Weights of a small transformer language model.
Size: width 768, 12 heads of 64 (4 for keys and values), vocabulary 8192, 107M parameters.
Architecture: RMSNorm before each block, rotary positions, no biases in attention or MLP, untied embeddings.
Training: a variant of Adam for these matrices, 901M tokens, 13743 steps.
MLP neurons of a small language model. Each row is named by its layer, matrix (gate and up: input weights) and neuron, and shows model dimensions 288-383. Each number is 50 + 12 x the weight over its row's rms, rounded and kept within 0 to 99. A neuron's up and down rows have the sign that makes its largest values positive.
After each neuron's rows, "fires on" lists the tokens most often at its 100 highest values on Wikipedia text that the model never trained on. A number after a token or word is its count.

L11.gate1988:41 37 57 51 41 28 50 32 61 41 56 59 53 27 33 56 50 47 52 65 39 57 60 48 58 45 64 41 59 38 57 50 25 54 52 60 38 68 44 58 56 60 51 34 38 45 23 62 13 58 47 38 55 38 44 59 44 38 50 40 29 57 46 32 54 44 49 45 22 41 39 52 35 59 72 50 39 50 53 56 50 61 56 47 65 60 43 46 43 42 57 39 67 47 32 44
L11.up1988:58 40 70 46 33 63 39 46 60 36 51 58 46 56 51 56 57 34 55 49 66 50 75 53 62 42 38 52 47 63 58 49 51 42 21 65 57 55 62 78 51 65 55 47 49 52 64 75 53 47 61 50 74 61 33 33 46 52 34 46 36 54 65 30 61 65 43 48 33 63 54 40 51 51 64 40 45 42 49 59 64 43 70 57 55 50 65 54 58 63 57 56 80 73 10 56
fires on: ":" 18, " name" 11, "\n\n" 9, " (" 8, " \"" 8, "ript" 6

L11.gate1682:43 45 53 50 46 57 31 61 42 50 48 53 37 60 60 35 67 57 47 46 42 36 42 46 67 40 52 48 32 41 50 52 30 54 76 52 40 53 52 58 49 65 59 64 45 45 59 74 32 41 52 58 46 30 44 36 51 35 64 43 40 47 41 38 35 62 50 43 70 57 65 29 56 43 43 44 60 66 47 42 46 45 58 52 54 27 63 46 56 46 43 44 55 56 57 44
L11.up1682:56 47 62 39 52 51 60 31 53 43 56 64 52 70 62 37 60 41 36 68 43 49 61 57 59 30 36 51 63 16 61 42 47 36 47 31 50 51 66 45 40 46 58 48 47 50 63 73 64 37 39 59 31 43 33 44 50 61 33 50 57 37 42 53 53 55 67 64 76 57 29 53 54 60 52 64 50 49 54 47 57 53 44 51 56 32 73 47 59 37 55 48 72 52 27 50
fires on: "G" 30, " g" 21, "-" 11, "g" 8, " G" 4

L11.gate117:56 42 29 36 38 44 54 32 47 42 43 58 43 58 47 43 50 22 51 55 48 57 40 41 63 51 19 55 27 73 62 52 49 43 46 51 51 37 37 47 34 44 55 58 77 32 43 70 44 58 36 56 50 49 43 28 56 39 67 34 47 55 47 63 52 49 64 65 54 34 61 49 60 55 53 52 38 50 40 30 42 47 55 54 54 34 53 71 69 73 55 59 39 48 68 52
L11.up117:52 42 46 49 52 40 34 46 68 59 28 37 44 53 27 50 50 49 60 69 63 44 58 61 24 36 59 41 46 42 68 49 35 35 48 52 59 62 49 49 59 34 48 67 48 68 43 43 56 41 25 45 71 62 64 45 54 61 32 31 53 38 63 61 46 42 42 44 50 47 64 63 51 47 57 66 46 56 39 59 62 39 57 54 57 47 56 60 13 58 54 69 53 32 63 41
fires on: "s" 50, "es" 10, "ers" 4, " books" 4

L11.gate841:63 36 49 44 47 57 48 46 55 64 43 55 62 58 48 30 53 66 38 36 59 47 57 56 23 40 75 48 45 70 45 56 40 46 48 36 45 58 54 45 40 75 48 61 51 56 64 71 41 39 48 64 55 45 34 56 55 27 47 52 45 37 53 54 54 49 60 52 30 33 32 44 43 35 40 58 56 71 48 48 53 44 44 69 40 41 50 48 75 47 44 69 50 66 44 56
L11.up841:56 55 54 47 59 58 42 42 48 57 59 46 62 55 48 24 24 36 44 40 59 43 58 35 35 36 66 47 37 85 45 59 35 44 56 29 54 69 37 59 42 61 44 59 50 41 58 73 45 57 55 62 50 57 57 42 70 37 56 66 50 41 46 43 52 55 62 81 66 41 40 59 66 37 33 52 38 52 44 48 39 21 37 62 43 61 37 31 75 44 62 55 62 52 50 41
fires on: "," 34, "-" 7, "r" 7, ":" 5, " a" 4, " for" 4

L11.gate1952:37 48 74 44 61 51 43 47 51 58 39 61 58 63 45 61 55 50 38 56 38 53 64 48 43 46 76 41 68 31 72 61 53 64 48 47 48 67 41 43 29 58 34 59 45 61 54 36 53 58 48 48 39 53 63 34 59 57 56 28 77 41 43 59 53 56 50 72 43 47 44 37 47 57 40 64 43 41 56 25 56 41 54 70 50 49 51 52 56 62 40 53 60 52 54 61
L11.up1952:51 51 34 53 56 53 48 38 53 38 51 62 52 49 46 49 32 18 38 70 74 41 57 25 53 57 44 33 19 59 43 42 73 53 30 58 47 54 49 39 52 40 35 50 48 34 50 58 60 24 60 64 37 38 43 53 22 31 58 71 40 35 38 62 43 29 63 67 51 56 44 42 26 39 34 76 55 70 55 43 48 55 54 22 59 39 63 43 52 33 36 54 57 44 34 54
fires on: " =" 36, " of" 8, " a" 7, " her" 7, " this" 5

L12.gate2036:44 43 55 55 49 67 65 44 43 38 47 36 64 62 61 68 53 62 57 31 71 69 56 50 37 48 48 42 52 45 66 47 53 46 51 32 44 30 35 44 40 37 55 54 47 62 53 51 45 51 63 58 53 35 39 49 43 61 85 45 59 63 59 40 58 53 44 45 50 50 30 48 23 54 43 67 40 63 53 54 58 60 71 46 57 28 46 68 30 47 50 30 57 49 48 61
L12.up2036:55 22 36 62 40 62 31 63 39 46 43 67 46 62 40 50 48 43 60 15 43 70 50 50 58 40 38 49 44 55 39 38 42 45 52 55 55 56 69 49 53 39 41 29 70 43 51 69 51 47 60 50 60 45 55 53 32 49 44 41 67 64 38 54 46 60 38 37 70 47 44 62 60 35 36 57 44 33 45 62 61 62 60 66 39 25 43 44 58 40 53 41 49 44 34 65
fires on: " and" 16, " too" 15, " very" 13, " most" 11, " so" 7, "," 4

L12.gate1392:50 46 63 60 40 55 45 44 64 31 47 45 49 60 54 46 63 61 49 65 34 68 48 32 68 44 65 58 42 49 61 50 34 48 58 33 61 36 72 35 53 51 58 48 40 52 50 65 55 51 74 46 51 54 36 54 60 27 42 58 36 50 66 50 42 56 41 39 57 42 63 54 64 46 52 62 51 56 47 51 55 48 54 49 56 57 51 30 42 57 45 52 56 80 53 68
L12.up1392:14 54 46 48 53 38 43 33 57 32 36 38 49 27 65 48 55 66 23 48 53 59 45 45 71 31 52 63 33 63 37 37 50 35 49 53 54 65 35 46 58 50 62 55 56 48 50 63 50 57 44 48 37 49 46 52 44 55 57 53 45 51 50 40 54 34 44 64 32 40 36 46 60 48 57 66 38 44 66 49 38 42 46 48 50 66 30 57 49 69 53 55 51 58 55 47
fires on: "," 100

L11.gate474:61 51 58 36 37 54 29 43 44 74 43 56 60 31 61 44 52 53 49 56 17 38 48 53 52 42 44 52 52 45 55 52 51 56 50 44 39 54 21 36 49 55 42 43 44 47 51 49 49 41 47 57 39 40 62 60 51 48 58 56 59 45 44 35 67 47 28 55 50 43 60 49 38 69 55 52 43 46 38 71 67 47 47 55 53 39 57 80 42 57 60 46 40 56 56 73
L11.up474:59 55 52 48 62 45 41 39 44 45 42 53 34 43 64 29 74 62 33 41 41 35 55 48 50 54 24 42 50 54 49 48 47 57 41 61 38 55 35 49 53 40 58 50 41 47 65 41 53 54 66 38 45 45 46 63 28 37 65 65 38 43 54 54 51 58 15 72 42 73 49 38 60 27 33 33 55 64 44 52 46 61 51 42 32 48 61 45 47 85 41 20 28 56 63 70
fires on: " by" 29, "'" 14, " By" 11

L11.gate1316:29 28 72 57 45 81 44 53 65 77 40 66 45 39 43 42 63 45 65 43 77 74 40 65 45 43 66 41 46 30 52 56 45 52 43 44 49 47 46 36 75 74 41 62 41 49 59 51 51 40 29 40 49 48 58 74 47 70 48 43 65 37 42 56 46 51 67 62 46 41 34 37 39 58 33 75 50 62 62 46 51 35 60 61 54 55 69 53 43 53 25 52 41 41 27 63
L11.up1316:47 33 52 47 48 69 68 39 67 65 53 49 33 67 64 74 53 61 56 52 60 43 33 53 38 34 62 33 50 29 55 30 29 44 61 51 57 74 57 52 59 53 51 56 41 60 74 59 52 61 53 45 61 42 56 51 31 51 38 50 68 54 55 58 51 55 43 70 45 57 58 55 30 43 56 61 57 53 36 54 47 26 59 46 35 22 40 36 56 43 52 48 29 68 54 59
fires on: "-" 33, "d" 12, "ed" 7, "nal" 6, "." 5, "ax" 4

L12.gate255:36 40 48 36 53 49 49 44 54 56 53 39 40 50 55 41 54 50 46 55 50 68 54 32 47 51 47 52 41 32 56 55 29 45 59 63 39 34 55 49 48 56 84 37 61 41 47 59 36 58 40 67 53 27 62 63 49 50 62 47 47 56 41 44 24 73 36 35 35 69 52 68 55 23 48 52 54 73 40 49 53 56 48 67 45 61 57 58 50 67 60 80 59 63 48 66
L12.up255:46 45 48 45 50 46 40 47 49 59 49 44 43 36 61 36 64 39 41 59 42 29 47 44 47 61 32 50 48 68 29 55 33 49 48 72 52 53 57 54 77 49 70 31 67 31 42 41 25 52 52 74 46 54 62 53 51 44 63 52 56 59 66 72 55 52 45 32 46 60 63 69 44 46 51 57 57 71 39 66 29 52 45 82 61 59 51 54 28 52 44 66 50 52 47 60
fires on: " |" 38, " in" 11, "um" 5, "," 4

L12.gate31:15 30 47 34 57 67 58 26 50 27 53 36 69 44 38 62 51 43 44 50 36 64 59 62 31 67 58 43 28 52 56 35 41 46 50 44 52 24 33 53 39 62 61 55 55 18 36 59 41 69 42 41 51 59 19 56 55 45 63 59 49 48 42 31 45 52 51 49 42 46 54 49 64 52 46 52 38 56 59 55 59 32 46 50 67 37 43 73 28 37 47 54 70 46 55 61
L12.up31:68 52 57 54 72 47 54 64 75 46 61 58 59 68 52 34 51 38 51 60 57 61 42 59 47 61 36 41 67 35 43 57 39 58 21 42 57 40 38 39 56 23 41 43 67 66 58 46 67 54 48 47 59 50 48 65 50 62 42 41 65 61 71 45 41 41 43 46 69 45 62 65 39 60 51 74 44 42 39 57 70 43 63 35 59 42 43 63 49 48 56 69 55 45 38 39
fires on: " \"" 31, ":" 23, "re" 4, "s" 4

L12.gate561:61 30 45 34 42 56 52 46 47 67 39 50 65 43 59 44 55 38 33 52 51 45 50 48 47 57 52 39 52 29 53 33 41 71 34 55 54 45 71 55 45 31 46 43 59 66 40 42 51 44 36 47 69 60 58 38 61 54 53 43 52 54 50 41 22 40 67 47 61 38 35 59 61 94 46 54 51 53 47 43 59 55 45 32 73 43 57 42 45 44 55 48 40 60 78 68
L12.up561:57 47 46 60 55 44 57 54 50 57 41 59 54 40 54 44 32 24 55 32 27 51 45 55 49 43 58 53 42 35 38 55 48 47 32 52 65 38 34 31 61 52 51 41 28 53 33 30 55 40 53 52 24 44 63 43 50 50 47 45 34 56 70 43 57 37 52 42 55 54 67 47 44 47 46 67 43 65 45 50 44 42 50 28 39 49 21 59 63 55 43 54 50 50 12 48
fires on: "," 33, " and" 12, " to" 6, " According" 6

L11.gate423:30 41 58 54 51 41 52 48 57 44 62 45 54 57 57 71 60 35 49 57 47 54 74 48 68 44 56 73 44 28 50 46 46 54 60 56 39 67 66 62 77 57 55 54 41 42 45 41 43 36 36 46 63 54 56 58 44 43 58 70 36 34 38 42 49 63 87 41 46 45 21 42 44 63 64 39 52 44 65 53 63 48 54 50 55 62 67 54 34 42 50 63 54 44 48 52
L11.up423:46 50 66 60 60 38 58 62 31 41 48 59 51 34 41 44 45 39 40 59 46 57 57 61 52 46 60 71 64 43 51 60 51 45 56 57 57 49 49 52 47 74 59 69 63 56 32 52 59 55 80 63 46 63 50 69 49 27 64 54 57 41 21 46 41 37 50 47 58 33 58 32 48 25 62 50 49 65 65 51 44 36 73 36 57 49 64 62 41 32 55 67 60 46 44 54
fires on: " as" 25, ":" 16, " called" 10, " is" 9, "-" 4

L11.gate1376:70 43 47 37 41 43 38 36 54 56 68 41 48 33 51 54 54 46 66 78 48 67 58 80 33 72 28 40 59 38 46 54 50 44 57 67 34 58 63 34 62 48 46 57 48 41 54 49 54 41 41 36 44 49 49 55 40 36 86 62 43 68 42 44 53 49 38 48 56 57 25 65 31 52 43 55 53 60 49 58 40 58 57 41 43 35 77 43 35 50 44 30 30 46 50 59
L11.up1376:47 50 44 60 74 58 61 52 31 47 16 43 74 48 59 56 44 72 50 53 59 49 66 44 36 49 29 20 54 53 48 44 68 42 50 45 30 43 52 41 67 54 35 49 59 46 50 32 47 66 59 51 66 48 51 32 30 49 54 62 55 37 43 36 59 40 68 57 42 74 59 52 78 65 60 41 32 60 50 59 50 51 55 63 45 61 56 52 53 55 43 55 56 66 31 41
fires on: "'" 22, "  " 11, "din" 8, "ran" 5, "kin" 4, "isi" 4

L11.gate1448:59 44 55 56 44 35 45 64 43 67 55 59 74 45 47 42 67 51 55 58 69 44 50 57 21 36 50 70 47 60 70 44 63 55 34 52 35 37 58 58 45 46 54 37 50 49 86 51 44 44 58 63 50 44 70 47 50 48 60 30 45 66 34 68 20 53 74 51 44 54 40 44 46 30 59 35 45 47 42 58 37 57 61 41 42 48 46 51 66 62 48 43 59 43 76 51
L11.up1448:43 58 39 47 39 44 51 65 53 48 46 51 72 52 69 42 59 52 47 69 42 67 47 57 65 52 51 50 21 42 52 37 81 53 81 48 54 53 41 64 47 41 51 37 51 41 75 42 54 55 51 49 59 67 54 54 40 44 20 33 53 42 69 41 44 51 50 31 72 52 66 42 53 41 62 37 49 39 46 42 77 35 47 44 38 70 39 52 40 58 53 50 54 50 45 44
fires on: "." 21, " da" 20, " of" 8, " moved" 4

L12.gate1451:46 48 55 57 67 50 40 49 67 42 58 56 46 49 51 32 66 67 49 51 54 39 73 39 51 47 37 36 56 62 47 37 43 44 29 36 61 37 51 36 38 77 49 61 49 46 41 64 60 47 48 46 49 35 50 40 49 51 57 44 52 55 58 75 33 37 47 50 19 61 49 86 84 27 68 57 48 54 41 46 65 24 64 48 63 40 63 57 28 46 53 74 43 36 61 58
L12.up1451:35 46 62 60 74 57 41 67 66 62 46 52 60 62 46 52 67 42 47 44 44 31 56 34 64 28 29 37 55 49 61 49 44 78 51 50 46 44 39 35 25 50 57 81 52 34 63 52 49 52 44 34 37 56 34 22 64 77 58 48 44 67 57 53 40 77 44 43 56 60 58 49 71 50 57 55 22 49 67 53 50 50 66 53 45 32 48 48 31 55 42 36 31 58 73 34
fires on: "'" 50, " e" 7, ":" 7, " E" 6

L11.gate626:65 43 52 35 49 38 46 48 77 52 40 57 49 39 33 51 47 44 46 59 52 60 62 69 67 50 53 42 43 54 81 29 42 63 49 53 58 55 75 33 37 61 42 31 62 59 34 73 46 12 38 54 44 32 32 81 42 72 47 44 28 54 64 42 45 51 58 57 35 44 41 50 31 39 44 70 78 39 56 59 63 30 61 59 58 48 46 52 40 52 46 43 57 37 36 47
L11.up626:46 46 70 56 63 49 50 61 51 42 49 28 36 30 69 46 76 39 37 41 39 55 58 76 46 48 53 67 50 45 60 39 43 46 52 58 35 49 49 52 68 57 52 39 56 55 51 59 33 35 47 43 59 50 47 68 67 36 61 38 46 42 43 46 38 50 54 58 56 50 39 72 35 26 46 35 58 43 60 62 24 43 67 57 38 35 29 32 37 68 57 41 42 28 45 50
fires on: " as" 27, " called" 15, " named" 9, " name" 6, " to" 5, " renamed" 5

L11.gate1330:52 36 71 41 38 23 54 54 57 47 38 36 33 48 57 58 49 51 38 40 56 42 63 61 40 44 52 73 40 66 54 48 44 46 49 39 54 35 32 42 47 44 30 40 44 39 63 51 54 38 52 54 53 39 46 73 52 53 52 47 45 53 49 67 36 45 48 53 37 56 41 35 43 62 72 65 49 52 51 42 50 32 53 43 66 43 66 71 63 64 50 45 68 45 56 38
L11.up1330:61 44 23 62 41 31 50 60 55 40 49 74 52 46 36 58 43 38 48 44 50 57 52 35 48 70 65 25 53 51 34 53 19 32 50 73 33 37 35 44 68 67 47 60 56 69 52 43 62 52 40 67 46 73 51 76 67 54 63 54 45 48 40 38 29 53 46 45 37 55 49 59 69 56 59 50 34 38 41 16 57 36 49 64 57 43 57 69 39 43 43 57 53 34 52 45
fires on: "s" 24, " (" 11, " two" 6, ";" 4, " people" 4, " men" 4

L11.gate1718:54 44 48 52 66 46 78 57 74 50 62 67 58 42 53 44 52 37 41 47 56 61 72 30 48 55 43 27 47 42 61 70 47 56 71 36 39 62 52 39 21 84 73 46 49 50 52 75 62 41 41 75 51 59 47 71 39 56 68 31 74 49 48 62 48 54 45 59 42 50 30 50 62 46 28 61 40 52 42 70 72 50 21 37 58 59 49 56 46 37 41 49 45 42 53 54
L11.up1718:44 61 42 37 74 44 55 55 40 47 56 42 56 70 41 67 52 47 56 42 55 51 47 35 65 47 39 40 46 59 54 66 32 40 68 44 42 57 56 33 61 56 45 64 47 57 50 44 45 31 38 63 65 56 52 58 40 50 50 27 57 78 32 52 54 52 32 58 49 40 50 63 52 46 48 40 52 41 43 56 53 50 40 45 51 51 29 53 75 69 80 36 42 45 31 54
fires on: "-" 24, " –" 16, " and" 16, "." 14, " &" 4, ":" 4

L12.gate1352:71 36 47 49 57 42 34 44 49 63 49 26 38 43 30 60 45 59 31 56 38 59 52 55 54 48 61 56 46 53 48 39 39 56 61 29 62 29 58 41 35 50 56 32 50 51 69 48 54 68 73 55 66 44 20 44 55 51 58 57 69 40 60 39 33 47 58 42 66 45 70 33 34 57 60 45 49 44 55 43 60 34 51 54 31 64 44 55 19 32 51 37 41 47 46 53
L12.up1352:54 38 41 49 33 72 74 45 58 19 55 58 49 60 33 66 43 61 40 49 50 65 53 61 68 72 44 42 44 31 46 67 79 51 36 61 54 41 53 52 32 44 61 38 48 38 35 26 41 47 39 46 44 48 42 45 54 43 32 54 33 51 35 52 50 47 39 61 51 80 40 69 56 57 68 52 55 35 57 58 20 56 67 55 47 22 66 57 62 44 48 39 78 58 32 43
fires on: ")" 22, "," 18, " and" 18, " |" 8, "." 6

L11.gate1268:48 36 34 48 30 74 39 58 37 45 40 53 46 56 64 42 43 63 56 49 43 65 29 59 51 56 39 48 39 53 59 52 67 48 46 62 55 48 41 30 52 29 65 42 66 23 55 41 33 44 57 59 47 54 62 44 73 65 51 28 53 54 55 67 38 49 53 64 66 32 58 84 67 53 72 72 40 66 33 44 32 58 51 69 67 54 52 19 33 53 34 65 50 54 52 50
L11.up1268:44 47 64 43 29 51 75 41 42 41 55 25 42 35 44 61 35 50 70 42 63 55 66 57 58 52 45 44 38 48 37 41 49 41 36 53 57 56 54 59 52 55 20 43 55 49 56 39 48 43 43 43 43 48 22 24 71 41 44 56 49 64 40 52 53 61 62 48 39 51 49 51 52 45 13 51 41 55 56 50 33 55 65 58 64 58 40 58 52 43 44 43 41 43 30 33
fires on: "s" 23, ")" 21, "\"" 8, "es" 5

L11.gate91:49 52 51 58 18 42 65 48 58 76 87 57 48 44 37 55 36 53 42 31 58 51 25 49 68 49 14 32 51 27 61 34 35 66 49 45 47 49 59 49 51 40 40 63 49 51 54 67 50 51 61 27 59 56 42 53 45 62 38 34 48 34 40 64 42 60 61 52 48 64 29 77 46 55 80 48 65 56 40 49 68 43 69 62 69 36 49 74 38 59 74 48 42 40 38 43
L11.up91:21 45 39 47 58 53 46 41 56 55 50 47 38 30 50 44 71 37 78 35 54 60 51 61 65 45 53 43 13 53 62 34 60 42 55 63 44 43 57 51 61 35 65 58 40 43 50 57 53 42 52 48 43 44 40 50 41 40 55 67 63 52 41 76 38 25 42 41 40 51 37 38 69 33 37 50 39 47 39 68 54 41 49 46 33 52 52 42 45 65 38 68 31 50 36 45
fires on: " be" 29, "ly" 11, " very" 6, " not" 5, " most" 5

L12.gate1331:68 58 27 50 57 52 73 54 66 45 63 57 62 42 63 46 69 62 65 39 54 61 57 60 40 29 53 67 61 40 61 34 44 35 59 66 49 45 51 38 64 60 59 65 48 56 53 45 61 36 51 65 68 48 58 65 59 47 58 51 54 69 64 49 39 60 26 28 81 46 30 49 50 43 59 34 55 62 41 52 63 55 44 49 58 46 46 59 18 63 39 65 44 53 54 50
L12.up1331:67 43 42 30 61 36 89 64 61 66 42 38 56 28 55 23 71 70 41 63 36 70 44 64 46 58 40 74 62 36 39 70 71 48 30 50 48 49 52 31 51 71 44 61 71 44 71 51 21 65 41 58 66 49 64 56 41 42 44 40 55 55 37 46 42 32 53 62 63 57 50 22 41 49 63 61 32 40 46 61 53 76 33 54 37 40 50 41 34 55 38 50 61 60 65 18
fires on: " Vol" 18, " vol" 9, "S" 9, " Mr" 8, "." 7, "I" 6

L11.gate867:43 30 70 58 40 52 49 71 60 42 44 70 44 60 35 67 38 49 41 41 33 63 77 44 61 33 49 77 64 56 50 57 27 58 45 25 52 41 43 36 51 48 57 46 53 53 69 53 65 41 67 47 48 58 51 50 40 72 75 42 39 56 39 64 47 14 56 46 67 37 35 39 44 39 69 48 47 66 36 56 42 49 48 48 55 67 56 50 56 50 39 55 67 69 34 43
L11.up867:60 54 32 61 28 80 47 60 51 68 60 49 58 46 36 39 68 67 46 45 59 45 49 44 54 59 56 64 29 44 36 69 70 41 61 58 61 38 46 40 66 57 42 69 58 65 44 61 47 51 60 46 67 24 44 57 51 42 59 70 37 54 54 50 28 42 59 71 66 50 48 59 48 44 64 48 46 53 49 61 60 45 43 23 41 60 67 52 70 40 55 49 50 43 36 74
fires on: " of" 36, "." 17

L11.gate1643:65 44 33 65 34 47 44 66 53 66 52 51 67 65 26 41 38 50 72 51 38 31 59 59 27 38 45 61 53 35 55 58 47 50 34 46 54 30 43 57 54 54 35 43 60 45 43 36 53 49 36 64 57 45 36 50 53 40 65 56 50 49 64 54 46 34 75 70 49 51 43 50 36 55 54 35 56 44 35 43 63 50 39 68 56 33 51 54 34 50 57 53 41 52 30 46
L11.up1643:39 45 48 44 51 18 39 43 42 59 47 40 58 64 39 42 63 52 51 38 41 70 49 28 57 25 30 59 36 49 39 45 16 36 39 48 35 34 37 57 39 50 58 57 41 69 43 37 64 52 71 45 68 26 75 46 48 52 49 65 57 35 56 80 47 46 70 60 65 48 24 48 41 65 45 20 62 63 52 48 41 62 56 48 58 49 69 62 17 51 56 22 55 61 46 66
fires on: "19" 32, "'" 21, " ." 10, "18" 4

L12.gate1867:36 39 46 41 37 45 60 51 39 48 52 47 50 38 67 42 56 82 30 41 45 59 50 46 59 29 45 76 54 45 62 37 44 51 52 59 39 48 50 22 60 57 48 13 77 22 53 42 55 41 52 57 31 47 67 51 51 63 46 46 68 62 79 79 29 42 39 60 56 46 27 52 40 70 63 91 66 39 63 67 75 52 39 55 53 52 54 47 58 27 61 53 38 68 69 69
L12.up1867:62 46 66 34 62 35 51 42 62 57 68 61 46 33 65 54 58 31 40 57 48 49 59 51 51 36 41 56 40 56 41 46 58 42 51 35 46 55 53 43 60 28 67 31 47 55 68 36 46 37 37 53 43 56 40 55 44 63 62 35 37 66 61 38 58 60 29 70 53 41 52 67 53 48 65 62 57 42 47 46 49 51 51 48 39 54 46 47 43 61 65 45 41 31 59 56
fires on: "," 77, " with" 9

L11.gate223:40 34 59 51 63 39 33 33 69 59 50 59 67 43 49 59 62 37 59 48 42 55 46 40 61 59 51 41 24 44 55 39 30 46 47 32 38 48 62 43 47 64 29 60 43 54 35 47 36 48 63 59 41 35 52 63 41 60 64 58 57 36 36 49 44 61 39 56 20 72 33 32 55 47 55 62 44 49 50 26 57 46 39 52 73 48 38 66 52 48 55 75 36 61 52 45
L11.up223:60 48 48 55 49 56 47 65 66 53 24 54 55 27 68 40 36 44 47 52 42 47 62 39 26 52 64 61 55 44 46 39 56 51 70 48 53 59 58 48 48 64 57 88 50 66 54 74 36 51 34 51 60 52 54 73 64 60 34 60 64 69 31 40 52 48 48 66 30 42 58 61 42 57 51 51 41 55 43 47 28 74 37 45 55 61 63 44 48 66 46 63 34 64 40 43
fires on: " to" 25, ";" 12, " for" 7, "ies" 6, "s" 6, " that" 5

L11.gate1258:36 47 28 41 30 35 46 45 69 55 61 48 57 39 26 36 30 52 37 55 28 65 66 39 51 52 53 49 47 46 48 52 41 22 32 66 53 42 51 58 32 59 54 55 72 44 46 86 44 71 23 60 70 53 35 46 40 54 60 58 45 43 53 55 60 40 60 81 58 56 67 49 41 72 42 53 61 35 25 52 49 60 34 32 50 45 73 38 51 64 52 59 57 46 45 53
L11.up1258:36 58 49 47 43 52 66 48 45 43 33 68 66 51 46 64 48 45 55 53 50 37 73 40 56 44 65 41 66 53 63 42 48 57 33 61 20 53 39 53 40 39 47 25 43 53 34 52 62 33 46 40 54 42 30 50 38 35 43 40 60 34 61 30 44 78 52 39 57 64 57 64 80 78 36 63 40 54 44 70 57 50 29 54 51 35 42 38 39 74 53 51 56 49 63 42
fires on: "," 50, " (" 15, " was" 7, " in" 4, " which" 4

L12.gate1929:43 48 53 43 41 31 50 48 67 44 49 55 45 53 33 58 68 58 30 80 44 41 53 52 64 54 52 55 28 57 62 63 46 57 48 43 42 50 58 24 14 24 67 36 34 80 64 64 56 42 47 36 54 51 57 55 47 49 49 71 59 56 41 41 46 45 45 62 57 35 33 58 57 48 71 53 33 38 60 41 59 48 74 55 64 58 69 41 46 36 49 49 61 42 43 32
L12.up1929:38 50 34 57 47 67 46 52 37 60 65 53 42 20 50 51 37 53 51 66 33 41 55 50 35 47 57 45 51 40 49 36 61 58 72 43 50 55 64 62 55 56 50 82 59 66 30 47 61 50 55 66 53 33 67 45 80 53 53 72 67 33 62 51 34 56 54 49 37 46 52 43 49 59 30 58 52 47 46 51 60 54 77 48 75 55 41 32 40 39 69 62 52 52 64 55
fires on: ":" 16, "." 15, "19" 13, " ind" 11

L11.gate1357:44 52 29 43 49 42 73 77 43 51 43 35 54 46 46 24 58 53 46 50 64 37 48 88 43 40 44 36 48 57 68 55 43 52 44 55 59 30 49 45 55 34 64 44 63 47 41 61 56 54 41 44 39 66 49 48 69 31 65 46 54 71 54 38 53 29 35 71 46 58 45 59 60 50 67 50 33 49 58 62 48 53 63 54 64 50 67 65 52 74 69 44 38 64 61 39
L11.up1357:54 40 32 43 36 45 38 60 59 40 48 52 60 36 42 49 26 45 45 77 45 63 42 42 36 55 62 46 35 48 35 39 45 37 51 54 76 43 57 30 15 54 55 42 69 51 50 77 38 50 78 56 72 54 34 41 69 44 34 34 44 37 68 60 37 58 58 70 34 46 74 41 46 73 61 52 48 62 34 37 42 71 34 44 23 56 48 41 58 68 33 31 68 54 29 49
fires on: ")" 50, "." 7

L12.gate1068:69 42 50 35 52 54 36 58 68 65 44 56 59 66 42 38 50 52 54 61 63 46 44 57 40 43 83 61 38 60 51 63 57 51 57 67 65 63 41 47 47 62 27 71 50 58 27 47 41 46 47 54 41 61 45 52 65 50 54 40 55 38 56 64 53 59 43 40 41 71 46 50 61 56 48 37 52 50 50 38 43 51 56 51 55 57 65 58 66 64 67 43 61 40 52 54
L12.up1068:60 49 50 47 48 20 62 47 78 52 71 70 54 58 71 48 28 44 43 69 62 47 49 50 43 34 47 38 57 64 63 40 69 49 62 39 65 47 62 45 62 53 38 57 63 67 45 47 62 67 71 58 43 49 51 33 66 32 35 48 42 53 53 71 42 69 47 55 64 35 63 42 38 55 41 35 47 53 37 38 37 50 28 38 56 50 63 36 64 26 53 37 66 45 53 44
fires on: "." 22, " 16" 8, " 18" 8, "18" 7, " 17" 7, " 15" 6

L12.gate1192:58 42 52 50 54 41 38 39 75 79 38 49 53 44 34 58 46 53 52 53 46 32 39 50 42 37 42 46 45 47 61 70 64 36 43 25 33 49 73 56 31 42 56 32 57 51 47 57 50 50 20 56 63 64 56 51 54 39 35 53 45 68 68 73 49 54 67 66 39 45 31 47 50 53 50 46 44 44 39 49 61 55 46 65 67 51 62 49 54 65 52 72 46 47 45 42
L12.up1192:60 49 50 46 46 58 67 71 71 33 65 65 69 57 47 51 35 62 53 26 44 32 34 35 28 33 55 29 55 42 38 65 38 80 38 50 49 41 61 62 43 34 29 45 71 39 30 56 60 42 53 45 45 54 23 61 66 40 36 56 62 29 42 58 35 69 64 47 60 52 54 46 45 47 39 40 49 40 25 47 42 55 42 61 69 40 72 46 47 65 50 31 65 60 56 62
fires on: "," 19, "." 15, "|" 10, " York" 8, " was" 4, " early" 4